python train.py --num_hidden_layers=9 --head_dim=64 --intermediate_size=1536 --norm="rmsnorm" --norm_eps=1e-06 --rope_fraction=0.25 --init_std_qkv=0.024 --init_std_up=0.024 --init_std_down=0.00283 --learning_rate=0.0142 --warmup_steps=200 --decay_fraction=0.291 --final_lr_fraction=0.0 --batch_tokens=65536
MLP neurons of a small language model. Each row is named by its layer, matrix (gate and up: input weights) and neuron, and shows model dimensions 96-191. Each number is 128 + 32 x the weight over its row's rms, rounded and kept within 0 to 255. A neuron's up and down rows have the sign that makes its largest values positive.
After each neuron's rows, "fires on" lists the tokens most often at its 100 highest values on Wikipedia text that the model never trained on.

L3.gate1013 [ 95  96 134  86 117 173 126 151  86 183 120 126 130  69  77 135  75  96 138 116  93 187 154 123 102 127 158 101 103 175 147 125 123 173 100 134 106 115 135 108 175 166  84 132 135 168 116  68 143 126 140 144 139  58 120  80 109 109 192 124 169 135 160 101 178 103  58  82 143  92 126 109 103 158 149  72 138 124 100 125  97 113 143 122 101 151 151  92  84 159 170 206 123 124 148 110]
L3.up1013 [142 121  74 103 177 135 146  95 141 163 134  96 170 108  89 103  93 146 105 174  61 102 205 141 139 147  64  62  85 140 104  69  96  95  94 162  99 143  92  83 126 147 111  79 100 124 166 152  91 121 128 156  90 128 135 119 171 111 120  87 133 158 163 124 124 141 111  96 110 124 116 138  62 156 170  95 135 126  91 168  96 103 140  69  96 123 132 105 113 106 124 149 172 149 101 161]
fires on: "re", "ut", "if", " have", " and", "c"

L3.gate1424 [ 93 158 110 167 144 120 117  37 137 151 173 134 135 100 177 138 139 161 107 172 119 165 181 173 118 111 124 111 155  96 169 111 114  87 174 168 128 129 113  78  63 117  89 156 144 113  98 114  95 112  88  80  74 211 127  97 110  85 140  74 100  96 136 135 101 137 100 122  82 127 113 140  95 174 157 159 111 142 141 170 114  81 130 161  80 127 177 143 114  91  40 161 157 147 115 106]
L3.up1424 [ 84 130  63 149 129 118 117 133 122 146 131 112  60 120 194 115 159 133 136 123 168 124 127 180 132 131 165 171 168 129 156 118 129  69 159 118 122 135 135 103  78  91 121 147 179 113 146 121  92 154  76 118 101 103  27 174 124  71  89  75 130 124 175 175 127 116 155 148  63 106 144 189  79 130 135 162 123 164 121 135 167  86 123 160 116 174 127 101 144 107  15 146 143 193 116  86]
fires on: " ac", "ac", " Ac", "th", " Is", "s"

L3.gate1354 [139 150 106  91 168 125 108 113 111  79 128 128 161 109 130 130 160  82 136 121 116 113 125 124  95 155  88  86  81  97 119 133 127  86 113  78  73 182 117  90 112 137 146 157 168 120 128 137 167 180  70 119 168  93 191  95 105  80 151  51 153 137  97  96 171 120 164 150 122 125 146 130 122 189 141 130 126 143 110 124 114 117 108 132 115 132 159 146 132  83 126 131 163  95  69 159]
L3.up1354 [132 100 134 136 180 142 177 155 151 171 133 133 155  85 161 151 146 117 132 181 102 163  99 138  90 170 114 111 153  94  81 111 136 137 116 126 105 150 139  98  98 120 145 106 142 111 183  95 171 124 142 162 154 138 170 177 145 104 152 159 102 136 121 102 112 144 199 114 109 121 174  69 142 151 159 142 122 111 154 126  97 114 123 177 138 137 154 103  93 107 152 117 207 113 121  81]
fires on: "e", "t", ".", "en", "re", "ber"

L3.gate1124 [181 110 160 142 104 182 125 112 169 116 122 113 116 164 145  92 116 112 115 141  89 125 129 111  89 149 153  99 117 108 152 180 135 135 133 138 163 117 183 111 100  64  91 143  96 134 151 127 139 138  95 128 152 123 178 186 148 100 126 147  74  98  91 144 111 193  99 138 111  65 102  77  88  73 140 178 138 121 134 178 103 155 147 188  89 130 120 124  94 131 107 119  98 178  98 112]
L3.up1124 [130 128 104 166 113 131 131 188 142 176 105 105 111  73 125 134 154 123 167  67 124 149 141 165 189 150 128 150 152 107 116 140 118 130 139 117 163 134  76 142 121  98 146 189 135 153 107 142 173 140 125  96  70 159 120 156 157 110  91 121 126 154 157 151 182 147 125 138 107 165 193 189 129 122 100 102 162  96  61 134 170 180 123 122  67 152 136 173 108 143 186 155 118 140 162 154]
fires on: "-", "ag", "le", "age", "ost"

L5.gate562 [139 115 124 131  90 112 126 158  62  76 137 229 123  72 171 132 132 135 165 211 151 132 118 140  96 125 134 141 147 106 170 148 177 104 113 118  98 187 148 157  59 106 135 103 112 141 155 124 133 137 122 135 159 118 146  82 128 169 151 153 114 146 118  94 155  82 159 133 109 132 126 107 138  84  38 165 106 103  87 107  66 125  72 126 101 111 118 149 161 146 107 107 119 192 136 173]
L5.up562 [135 136 157 137 123  90 131 130  93 133  77 204 130 132 130 156  91 114 141 119 145  89 135  85 121 112 107 155 139 138 111 120 151 151 153 129 140 192 174 106 131 173 196 109 174 130  85  81 190 169 127 172 152 118  61 147 111 135 133 137 118 152 142 159 212  89  97  63 142 162 118 144 157 141 106 130  53 136 135 115  58 137 144 132  98  98 168 100 119 145 100 141 131 121 153 136]
fires on: " st", "L", "l", " ch"

L5.gate631 [141 149 139  50 118 143  97 161 183 156 140 130 134 163  84  72 116 128 181 166 175  72 146 147 141 123 136 134 122 170 158  71 224 140 138 137 116 142 154 143 131  86 112 167 154 141 135  81 153 169 154 105  95 130 110 156 104 105 144 124 177 152 178  67 160 100 107 115 135 120 155 147  93 131 109 124 107 128 129 108 175 151 101 171 177 163 122 139 104 123 121 137 120 180 135 126]
L5.up631 [137 119  94 125 153 105  91 109 124 112 136 130  87 145 196 131 115  60 181 147 183 113 213 108 117  98 164 163 155 116 107 133  90  71 129 137  94 169 128 187 141 106 128 159 120 163 164 202 131 144 160 170 146 135 123 139  66 123 171 165 156 112  92 118 147 102 215  93 177 143 122  98 110 123 125 126  77 136  75  93 170 150  92 155 103 163 145 168  80 122 155 167  88 175 124  92]
fires on: ",", " and", " in", " of", ":"

L5.gate1499 [150 175 163 107 135 149 162 156 188  88 158 105 153 125 120  94 161  83 111 112 143 135 105 169 146 212 137 106  65 130  85 111 146 142  86 153 138 135 139 133  92 148 149 121 147 103 149  82 132 189 135 160 140 113 145 153  62  80 155  85 156 180 131  60 134 100  98  92 113 141 145 158 127 100 130  98 106 122 113 159 120 113 124  94 178 126 117 123 153 115 188 203 106 123  91  85]
L5.up1499 [122 145 160 116 160 130 151 157 176 144 161 129 132 173 103 112  99 106 157  85 107 133  94  83  66  97 168 166 157 123 177 125 133 142  54 133 105 139  95 154 142 152 126 176  54 162 152 163 138 141  94 125 161 126  70 188  95  96 180  96  57 119 121 153 155 166 148 176 116 126 122 105 132 149  78 111 155 120 144 118 130 143  97 168 143 139 113 118 144 117 136 148  87 225 131 129]
fires on: " where", "-", ";", ",", " and"

L5.gate1489 [129 104 103 120 173 124 162 149  93 153 142  94  66 110 123  86 104 106 125  99 126 150 100 102 150 103 159  95 185 161 122 109  97 146 111 168 136 137 102 119 155 114 100 101  89 185 148  64 135 111 117 137  96 131 192 115 134 119 108  76 102 117 119  81  58 134  99  92 110 140 132 147 148 141 149 123 132 170 135 105 124 123 127 152 121 150  84 111 122 179 119 131 114 125 124 169]
L5.up1489 [117 134 144  91  82 110 154 141 151  94  86 139 153 146 161  70 131  99 106 140 147 180 128 161 128 131 113 140 108 169 119 152 139  63 152 131 121 192 114 142 164 150 159  95  92 122 196  79  61 145 140  54 130 105  38 110 134 113 128 131 149 128 170 119 100 164 143 106  75 152 163 112 119 130  92 148 147 136  80 125 102  38 113 120 131 155 142 138 148 166 128 137 143  85 111 132]
fires on: " by", " for", " in", " on", " was", ","

L3.gate1048 [ 54 143 185 142 186 161 142 112 132 162 107 173  90 152 102 159  94 122  92 107 147 153 137 177 139  96 111 151  68  48 137  69 140 110  87 130  83 148 127  97 118 126 138 146  93 108  91  97  88 101 120 112 179 102 100  57 108 134  81 103 121 138 139 159 114  99 165  79 155  91 141 129  83 156 110 135 141 148 162  80 179  75 107  88  53 135 134 103 105 168 154 131  98 131 125 111]
L3.up1048 [126  94 155 128 162 107 154 133  91 155  85 108  86 132 147 150 175 135 116 105 187 148 142  98 175 177 135 110 130 119  97  90 153  64  94 131 123 162 102 160 144 150 149 142 107 177 116 153 159 126 140 138 115  94 126 114 122 103 121 172  76 108  91 199  92 155 144  98 116 108 115 102 185  73  62 140 117 139 141 137 115 101 125 108 127 143 111  92 121 116  32 113 150 162 113 164]
fires on: "ed", "ent", "m", "en", "old", "r"

L3.gate612 [156  96 158 127 190 103 163  27 181 109 150 130 124 157 139  87 153 116 115 135  76  53 113 132 141 130 116 171 150 117 115 117 108  87  88  98  86 137 181 155 168 137 143 132 156 135 176 109 104 114 117 112 142  75 110 180 132 122  83 118 117 136 125 108 168 114  90 132 149 164  63 145 110 164 101 103  85 140 148 169 120 105 191 158 129 153  85 114 111 164  93 149 178 165 117 134]
L3.up612 [205  51 161  67 169  78 155 140 144 140 186 114 112 101 132 115 141 126 104  79 100 157 146 107 150  87 121 128  94 147  68 107  92 104  97 137 141 189 171 139 138 102 131 153 130 121 143 117  78 166 106 159 197  93 115 141 125 148 116 145 157  90 138 106 113  88 123  85 118  99 122 127 111  95 116 192  88  69 102  94 151 107 144 108 125 107 132 179 164  95  79 208 126 158 162 135]
fires on: " |", ",", ";", "'", "."

L3.gate316 [ 90 162 119 163 163 137 140 158  93 155 122 132 115 159 184  70 114 143 163 149  92 156 124 135 153 114 103  91 100 148 184 117 159 144 105 160 119 106 121 101 134 142 140 154  98 143 139 126 131 108 127 120 113 162 129  99 112 126 136 108 158 143  96 128 126 162 135  79 129 119 121 134  99 128 115  87 168 120 143  98 111  46 210 116 135 138 134  88 117 161 114 125 182 153 105 131]
L3.up316 [ 64 118 145 127  79  91 167 145 154 140 117 179 149 144 167 111 108 142 115 149  91  96 205 130 122  88 132 156  81 162 179 132 160 100 128  88 107 175 179 158  95 159 145 201  84 119 132 129 117 103  96  97 107 129  97  85  81  88 166 146  77 118 117 143  99 101 168 115  96 123 166 130 125 163 139 183 127 157 162  81 151  88 164 120  87 129  97 157  99 143 106 177  83 149 153 131]
fires on: "ed", " to", " on", " for", " of", "ian"

L3.gate1041 [161  99 155 137 185 132 178 105 129 129  95 131 162 154 173 198 138  96 120 154 169 108 173 102 107  95 113  91  83  90 135 138 106  98 140  75 108 146 113  96 126 141 126 136 164 163 115 137 129 126 133 114 145  67 133 122 133 163 137 130 110 107  77  65 158 155 168 147 105 131 166 194  32 122  78 100 144 155 150 184 106 135 102 156 103 143  80  74 134  61 120 194 108 151  64 163]
L3.up1041 [129 202  88 186 111 133 164 148  88 126 152 143 180 105 151 173  98 130 163 138 191 128 149 109 110  78 129  90 171  89  85 159 131 106 143  93 195  67  83 101 155 105 163 133 139  87 152 161 134 104 152 152 143 115 101  86 142 119  99 154 115 130 122 112 146 134 141 161 120 147 138 149 168  79  84 128 147 123 163 118 147 140 127 203  81 117 152 116 116  83 150 129 109 134  86 131]
fires on: "h", "e", "her", "ial", "ann", "ev"

L5.gate1224 [194 139 113  74 109 141 105 110 144 141 140 140 169  59 129  86 130 140 159  92 147 176 170 158 186 129 157  93 130 111 172 127 133 179 154 155 114 142 138 148  88 168 117  95  99  50 134 179 159 167 116 144  86 157 140 107 162 114  91 127 186 129 122 146 132 145  64  84 136 161 133 174 148 170  73 134 139 148 155 165 111 147  87 107 120 107  99 145 154 113  80  62 156 152 132 112]
L5.up1224 [ 78 156 122 170 147 157 101 116  84 145  80 156 109 135 193 146 194 119 104  81 112 113 167  99 136  77 143 162  86 106 133 107 185 161  64 118  75 157  99  27  75 164 181  93 127 129  99 137  95 140 170 123 179 130 113 141 108 112 111 109  66 106 196  96 167 114 118 108 139 151 182 138 199 154  93 111 107 115 117 131 190 161 104 114 118 139  86 143 167 127 138  90 127 127 130 140]
fires on: "P", "-p", "un", " V"

L5.gate784 [131 124 110 146 139 201 160  91 182 114  70 161 121  99 107 136 181 155 109 103 164 183 166 188 104 121 148 132 103  94  89  88  87 119 122 130 177 152 139 138 162 180 153  86 116 186 188 124  78 139 104 145 110 130 111 132 166 135 145 129 127 121  66 146  63 160 111 121  99 124 129 125 151 175 170 117 161 142 167 139 136 136 126  99 143 118 138 146 139 109 166 110 136  79 114  97]
L5.up784 [ 53 149 117 169  92 108 161 135  90 115 135 146 115 154 131 128 114 124 125 138 113 106 168 121 113 171 116  86 146 101  92 108 114  86  94 113  70 192 125 109 143 148 131 112 134 151 158 158  82 104  36 158 125 144 124 159 140 103 117 101 137 120  53 112 171 150 158 178 122 141  91 159 158 122 131 135 150 101 127 128  94 130  75 112 121 120  89 115 161 123 179  97 155  67 126 162]
fires on: "c", "f", "ac", "r", "on", "l"

L3.gate716 [ 52 135 163 142 190  95 143  56 103 131 108  47 137 115  68 157 108 113 125  80 129  99 129 157 182 135 114 136 136 120 178 152 129 108 143 144 115 125 182 109 209 150 139 124 145 140 208 157  95 201 115 152 163 138 116 152 174 189 114 184  88 102 121 150  98 141 153 183 167 104 115 127 137  96 115 157 105 137  67 158 132 110 191 156 155 112 158 157 114 123 121 134 101  93 199 196]
L3.up716 [111  79 154 213 136 167 152 112  90 114 130 175 166 108 148  87 148 151  99  89 154  83 145 163 126  43 105 139 144 108 158 117 130 132  97 107 125 152 123 122 153 106 146 117 139 146 162 175 169 169 141 128 147 150 163  71 140 132 188 111 124 115 105 102 128 151  76 139 114 150 135 132 131 158 150 140  80  60 150 134 176 146 134 154 176 200  80 107  61 121 148 126 161 157  69 140]
fires on: "ic", "oci", "A", "at", "c", "i"

L3.gate95 [136  76 125 186 108 138 137 170 120 118  82 127 134 102 127 120  88 146 153 140 117 103 187 142 118 158 124 138 123 129 117 154  94 147 138 143 139 125  80 136  79 144 225 153 192 144 145 136 139 179  66 167  96 113 132 159 153 117  71 153 126 162 152 120 110 167 106 167  70 170 110  98 156 135  44 165 110 124 120 119 142 113 163 115 124 136 117 110 110  83 100 116  73 118 133 112]
L3.up95 [100 187 163 117 192 100  73 174 132 131 127 127 194 157  73  90 162 136  95  71 139  99 146 116 197  66 124 171  82 160 163 125 106 130  68 102 130 139 148 131 133 119 186 141 120 143 172 122 105 106 125 141 170  99 140 106  71 157 167 145 114 137 100 168 167 134 153  99 165  92  52 140 110 137  98  91 154 134  92 181 140 169 145 117 113 161 135  90  95 123 131 154 127 145  90  71]
fires on: "ake", "at", "ar", "akes", "h"

L3.gate56 [153  98 129 199 106 132  98 110 155 171  90 100  97 203 124 134  92 187 117 168 142 137 103 155 185 132 100 122  86 149 113 119  87 140 125  67 136 129 144 142 139 151 142 142  91 109 149 160 105 119  62 116  69  91 136  88 154 172 138  92 103 122 114 119 113 134 218 120  77 149 147 134  76  71  72 160 120 173 171 135 114 140 108 125 156  96 143 153 139 151 201  82 135  99 138 172]
L3.up56 [101  69  74 120 146 104 156 115 102 143 131 129 129 109  85 176 114 118  92 144 152 111 127 119 169  86 178  91 120 109  47  96 146  88  97 184 112 146 108 109  70 148 111  99  74 152 175 117 154 153 148 128  63 125 169 152 138  96 177 112 139 163 119 145 111 153 164 173 113 104 162  97 123  74 154 125 144 117 182 151 102 106 111  97 110 120 107 107 116 132 112 136 159 156 110 144]
fires on: "le", "m", "y", "ent", "al", "em"

L3.gate338 [ 93 122  82 126 122 122 104 123 125 111 131 160 127 181 193 134 134 195 102 131 121 218 168 120  97 179 124 107  84  44 130 112  72 110 136 167  95  50  82 166  93 126 171  83 145 128 162 103 108 187 141  97 112 156 133 190  80 175 119  52 107 155  91 156  99 141 119 158 146 146 128 150  97 139  95  76 116  85  89 143  89 109 153 191  97 139 151 140  87 142 138  90 169 117  86 120]
L3.up338 [152 132 131  73 167 104 111 135 128  94  90 211 155 118 122 133 110 139 115 186 140 167 122 111 136 144 141  61 144 105  92 132 140  96 141  86 118  61 159 134  98 109 131 170 147 170 143 138 139 167 111 117 117 150 134 128 109 150 128 147 124 117  78 118 145 118  65 127 103 129 129 126 121 135 129 106 160 100 147 207  99 149 134 168  58 129 117 155 139 125 150 163 115  96 133 115]
fires on: "es", "ing", "ver", "el", "wards", "ey"

L5.gate1183 [152 115 124 124 178 111 123 130 165 133 181 182 166 118 160 142 128  47 111 103 185 188 156 130 133 163 131 136 129 133 139 110 121 150 141  88 111 136 109 113 144 164  98 161 139  81 171  91 130 133  56 151  80  84 125 140 147  55 150 119  73 107 134  83 119 138  43 148 164 156  82  83 159 133 108 155  92  89 104 146 163 115 131 120 178 142 104 177  96 111  80  66 169  84 104 154]
L5.up1183 [142 117 176  95 146 169  87 114 133 102 133 141 106 101 162 134  52 148  98 137  56 169 112 139 185 183 119 151 161 189 111 156 117 169 163 109 131 143 166  65 123 179 177 106 143  95 121 132 155 122 127 172 127 140  93 154 124 112 131 118  90 100 142 132  88 112 170  93 110 167 155  95 140 129 113 113 123 133 154 104 119  83  88 119 102 153 102 142  68 162 165 117 118 145 217 178]
fires on: " en", "en", "e", "u", "st", "op"

L5.gate691 [114 122 129  62 121 171 145 130 164 185 135 101 146 120 112  66 168 201  93 138 191 140  48 103 162 113 139  76 121  82 146  73 191 174 155 133 119 120 120 156 172 159 132 144 179 125 163 170  87  83 113 128 124 108  99  42 131  93 135 161 192 139  63 128 119 169 109 183 106  88  97 143 111 141 148  99 182  92  74 113  84 143  87 135 169 129 128 157 171 142 125 141 149 133 181 179]
L5.up691 [ 97 147 149 123   1 131 105 121  47 174  94 203 136 108  69 101 216 148 132 108 162 126 158 115 163 115 124 202 163 171  99  90 172 154 119 122  94 170 146  99 141 175  81  96 123 147 168  88 181 162 144 200 163 127 153 123  79 138 108 124 108 145 131 139 158 149 111 149 110 135  86 146  81  59 101 127 130  63 148 144 109 181 197 157 150  87  65 144 142 160  90  98 143  93 134 168]
fires on: "al", " le", "or", " or", " r", "-"

L3.gate1261 [119 103 137 137 135 146 120 102 110 115 107 139 109 178 117 137 161 151 104 137 162 114  83 175 128 108 114 125 131 149 143 116 140  67 174 169 108 116  96 168 132 120 121 118 135 118 130 151  95 160 155 151 125  91 124 141 136 147 133 106 156 137 139 158 124 145 131 178 135 144 155 183 152 156 101 100 106 127 146 121  94 105  48 132 102  42 112 174 181  78 160 147 191 134 100 103]
L3.up1261 [135 139 147 141 145 122 144 161 135 132 152 123 167 123 152  97  89 152 137 145 140 111 161 108 161 128 159  82 102 130 101  86  82  84 129 126 189 106 125  84 117 150 122  97  91 103 157 128 145  98 108 176 146 132  83 132  86 114 135 124  61 124 104 156 149 203 145 159 153 111 104 150  70  97 138 128 202 128 165 113 158 119  81  94 140 101 127  71 123  65 103 100 121 155 141 176]
fires on: "h", "le", "her", "l", "sh", "f"

L5.gate651 [150 104 176 166 141  64  80 198 136 169  87 106 164 102  86 162 100 156 117 162 152 105  95  96 118 124 161  59  91 139 115 172  61 188 132  62 124 118  83 191 168 143 153 128 106 109 141 127 139 101 150 110 145 100 105 143 151 162 180 132 117 119 142 161 140 122  87 174 128 124 115 167 162 139  78 148 138 103  88 172  80 114 112  81 170 211 135 132 121 144 144 133 101 147 126 124]
L5.up651 [ 94 128 184 139 102 149  61 130 140 193 121 190 134  87  80 164 141 119 148 156 110 118 110 118 173 111 147 137 154 122 100 157  88 142 123 120 113 150 112 133 107 167 140 154 146 129  66  76 119 127  58 155 114  74  90 166 136 125 128  95 116 110 158 138 117  84 145 167 115 144  82 128 149 144 148 127 108 141  70 121 139 142 174 187 155 203 123 131 197 189 119 135 121  92 112 185]
fires on: "or", "er", "ajor", "al", "ician", "ander"

L5.gate838 [129 108 177 128  83 100 142 194 144 161 143  61 130 133 134 179 126 136 121 131 125 124 146 153 180 127 162 144  55 125 130  95 155 118 162 123  99 139 162 143 131 127 150  92 168 132 126 126  65 113 121 103 151  97 135 159 135 104  87 121 124 119 160 140  91  88  81 146 171 121 158 135 119 120 153 139 150 173 151 178 145 121 204 131  72 154  96 134 104  95  86 108 136 163 152 198]
L5.up838 [157 159 107 129 128 102 119  60 145  88 133 106 144 118 162 189 120 146 132  93 169  93 176 178 145 132 145 165 153 109 115  81 166 114 123 138  80  87 158 127 169 147 118 167 151 158 133 148 119 149 127 134 150  74 140 136 133 152  60  80 135 145 200 143  57 126 142  71 141 162  42 146 111 129 119 159 132 126 143 114  87 138 190 127 108 130  83 113 209  93 159  87 147 135 124 128]
fires on: " \"", " in", " book", "em", ",", " album"

L3.gate711 [100 158 167 102  55 179 153  72 123 133 175  94  89 123 179 139 157 155 143 143  82  99 114 175 143 141  86 126 152 117  97 160 176  73 115 120  94 129 131 103  91 120  95 138 134 144 115 106 100  83  82 109 179  97  88 106  94 206 124  73 125 131 129 118 108 168 109  94 171 210 124 166 106 126 117 110 130 107  80 138  70 124 128 112 108 168 115  95 175  69 139 116 180  70 156 157]
L3.up711 [ 79  90 185  82  66 117 134  96 116 125 125  97 158  89 127 111  99 113 142 140 105 196 176 121 116 197 147  86  93 129 182 176 145 119 101 121 189 167 189 127  83 120 147 123 110 111 140 107 117 113 117  91 125 125 188  91 152 151 173  89 163 172 179 140  98 137 160 132  96 127  76 153 125 138 161 105 139  95 150 126  88 151  89 144  39 102 132  97 225 109 111 124 127 120 140 123]
fires on: " y", "y", "'", "i"

L5.gate99 [138 132 186 205 125  81 129  94  84 137 172 140 157 130 125 125 129 135 140 155  54 126 112 118 155 130 159 218 105 109  89 135 103 154 128 139 119 104  85 139 197 162 101 135 157 113 157 142 184  88 114 141 109  79  99 155 127 134 137 170 166  82 144 130  95 137 152  53 109 154 106 124  86 133 138 117  85 122  93 186  77 138 114 129 101 117 111  89 167 168 208 180 118 143 150 119]
L5.up99 [211 135 116  68 212 152 122 104 109 102 151  94  70 134 139  83  82  89 118 127 101 143 144 128  68  95 116 143 103 129  98 103  98 113 171 114 136 152  26  90  97  94  95 135 151  85 129 185 146 145 121 163 153 177 110 168 142 148 133 117  93 120 144 164 137  98  81  63 137 129 111 141 142  77  85 115  98 136 111  42 119 109 132 103 109 132 134 110  90 113 115  96 153 136 112 119]
fires on: ".", "0"

L3.gate94 [167  68  83 121 127 110  95 197 118 120 127  68  78 114 137 148 111 116 165  98 153 108 101 111 127 105 134 130  80 129 149 116 134 179 130 115 120 107 136  85 156 163 116 148 157 135 121 160 121 170 174 154 120 105  53 157 126  82  72 109  73 164 123 119 108 106  94 130 160 159  73  93  84 113  90 104 165 118 173  64 134  55 155 175  70 136 118 166 116 122 129 154 144 165 159  75]
L3.up94 [157 133 118 160 139 126 159 129 135 176 100 119 124 140 171 175 182  83 162 128 134 147 160 122 188  70 142  99 111 124 139  83 134  70 198 125  99  98 143  70 178 136 127 159 127 138 117 138 110 134  47 170 147 153 211  89 127 136 135  84 173 149 119 160 152 139 107  72 109 152 165  98 145 196  95 137 131 116 101 189 109 188 190 181 148 192 108 133  72 131  97 133 140  81 145 136]
fires on: "at", "ith", "ut", "ik", "os", "um"

L3.gate122 [168 108 172 107 169 138 175 129 158 123 106 154 104 153 115  55 142  38 116 148  94 139  88 119 121  89 114 172 109 169 154 117 190 133 147  66  94 128 139 172 145 146  91 144  99 197 133 102 120 169 110  83  98  78 111 128 195 121  96  86 146 128 162 137 109 118 201 205 119  91 138 134 130 109 100 124 119 145  74 101 131  87 108 145 179  89 140 176 140  76 140 149 155 132 210 101]
L3.up122 [127 129 110 105 123 110 145 167 100 149 162 102 123  48  98 140 129 112 124 120 160  96 113  97 122  84 141 126 122 100 114 149 138  96 130 131  83 154 144 108 114  97 118 148  83 170 112 113 136 172 159 142 160 183 170 152 208 114 141 135 156  92 131 202 137 172 148 132 145  96 100  47 121 145 137 148 160 167 154 113  84 156  99 151 125 115  92 107 121 124 134 151 154 134 157 147]
fires on: "te", "al", "an", "z", "un", "m"

L5.gate955 [127 115 113 119  95  89 135 178 153 133 130   8 106 107 141 151  54 108 178 133 100 144 102 190 140  80 147  98 108 155 139 119 124 122 127 143  54 102 153 144 107  84  88 101 121 169  72 116  65 142 105  93 140 109 165 178 148 165 104 147 115 140 110 158 130  72 142 104 122 130 109 109 108 131 131 175 152 152 112 124 100 126  95 193 128 129 103 158 159 113  88 168 170 112  95 157]
L5.up955 [160 183 138 175 124  99  95 130 145 110 135 100 112  93 142 120  88 162 179 139  92 123 164 166 145 158 132 114 180 122  85 102 131 114 190 163 105 145 143 115 104  92  78 174 129 141  83 132 125 133  56 124  98 193 117 141  76 163  96 142 148 151 166 161 123 145 105 124 140  86 139 121 124 190 122 149 132 134 175 138 139 152 135 144 149 138  31 136 124 127 151  79 132 138 106 151]
fires on: " \"", "m", "\""

L3.gate1008 [102 127 143 166  40 134 184  91 181 145 140 143 116 177 194  77 112 109  81 108 137 117 115  88 116  84 127 116 134 211 130  95 137 109 103 132  65  84 151  87 146 125  63 142  82 134 109 119 132 105 136  92 143 170  61 202 113 112  46  99 153 119 167  75 105  90  72 131 100 121 171 142 144 153 118 141 133 101 100 173 113 136 166  95 192 167  54 140  74 110 166 114 139 160 116 123]
L3.up1008 [127 180 163 116 136 161 175  41 116 129 100 142 144 138 142 159 103 194 131 124  92 163 134  71 119  76  88 178 113 152 106 146 156 144  96 116 152 107 102 121  72  56 103 115 107 117  70 158 138 119  88 122 110  99 128 177 149  95  52 123 169 121 132 107  71 138 132 210 103 126 163 123 111 155 140 219 110 128 167 161  82  66 189 154 113 110 162 125 163 156 158 168  97  96 153 110]
fires on: "ation", "any", " band", " company", "y"

L3.gate721 [ 98 131 153 188 146  61 112 124  90 128 157 126 103  82 138 134 146 138 133  91  87 235 164 148 112 116 127 131 110  94 118 100 156 105 109 137 150 129  63  92 159 137 111 128  77 115  88 120 145  99 151 143 156 142 133 145 144 137 119 116 104 104 147 176 118 137 118 110 132 136 113 140  82 101  86 109 161 186 188 126 110 194 155 202 113 125 115 125  91 121  80 135 114 163 120  81]
L3.up721 [126 124 141 126 145 147 140 158 142 123 106 148 131 141  92 134 110 165 111 123 136 124 173 114 155 127 109  78 154  69  82 173 149 136 167 130 113  81 140 186 115 142 136 146  84 138 174 137 125 184 101 154 152 113  64 120 109 157 178 133 150 136 107 110 101 155  92 116 152 180 151  72 115  93 124  91 139  94 170 161 149 153 114 101  43 168 147 108  73 100 122 113 134 119 131 134]
fires on: "el", "ady", "amil", "ing", "ell"

L3.gate332 [179 123 160  56 108 152 154 106 159  61 104 140  50 104 110 115 153 192 173 149 126 132 160 171 108  86 166 118  72  92 103 191  89 148 192  87 126 125  79 119 100 124 155 180  70 171 134 168 103 176 133 110 117  71 151 152 191 154 131 111 184 108 130 137  45 164  70 158 154 149 135 131 103 122  78 115 113 129 192  72 184 188  67 140 167 136 120 148  94 139 163 175 108 145 135 177]
L3.up332 [115 123 148 167  92 112 145 161 122 165 128 174 150 130 104  79 166 102 151 157 132 103 180 143 157 104 123 194 172 114 110  96 196 158 106 170  84 131  59 104  86 104 117 155 125 165 174 112  92 143 118 109 139  96 160 124 118 128 151 185 102 131 195 134 193 121 119 150 102 161 136 124 101 118 123 128 119  84  93 100 102  98 141 136 114 145 112 137 144 139 129 124 172 118 130 209]
fires on: "ac", " Mc", "on", "ax", "hn", "ion"

L3.gate1155 [177 156 131 139 166 157 129 122  96  52 170  99 162 187  91 190 133 184 159  74 100  65 154 162 159  79 147 134  84 140  94  92 116 150 143 101 105  28 105 162  91 123 139 118 189 151 100 101 172 156 191  96  89  80 132 151 125 210 105 124 139 146 133 180  98 146 175 127 171  94 144 123  95 159 179 157 161  89 106 134 142 157 123 132 176 105 167  96 157 173 153 111 166 137 158 113]
L3.up1155 [ 69  84  97 148 137 111 138 125  65 145 106 194 128  84  89 123 112 146 111  87 150 139 113  86 107 125 143 101  94 106  69 166 141 126 130 120 104 107 148  99 101 107 115 134 191  65 125 138 147 129  84  56 161 128 134 144 171  96 158 153 123 163 163 109  79  64 127 123 143 100 177 117  60 119 114 159 145  99  63 151 125 148  71 170  98  96 173  50 113 130 153 139 180  73 171  69]
fires on: "in", " in", "am", "ed", "d", "or"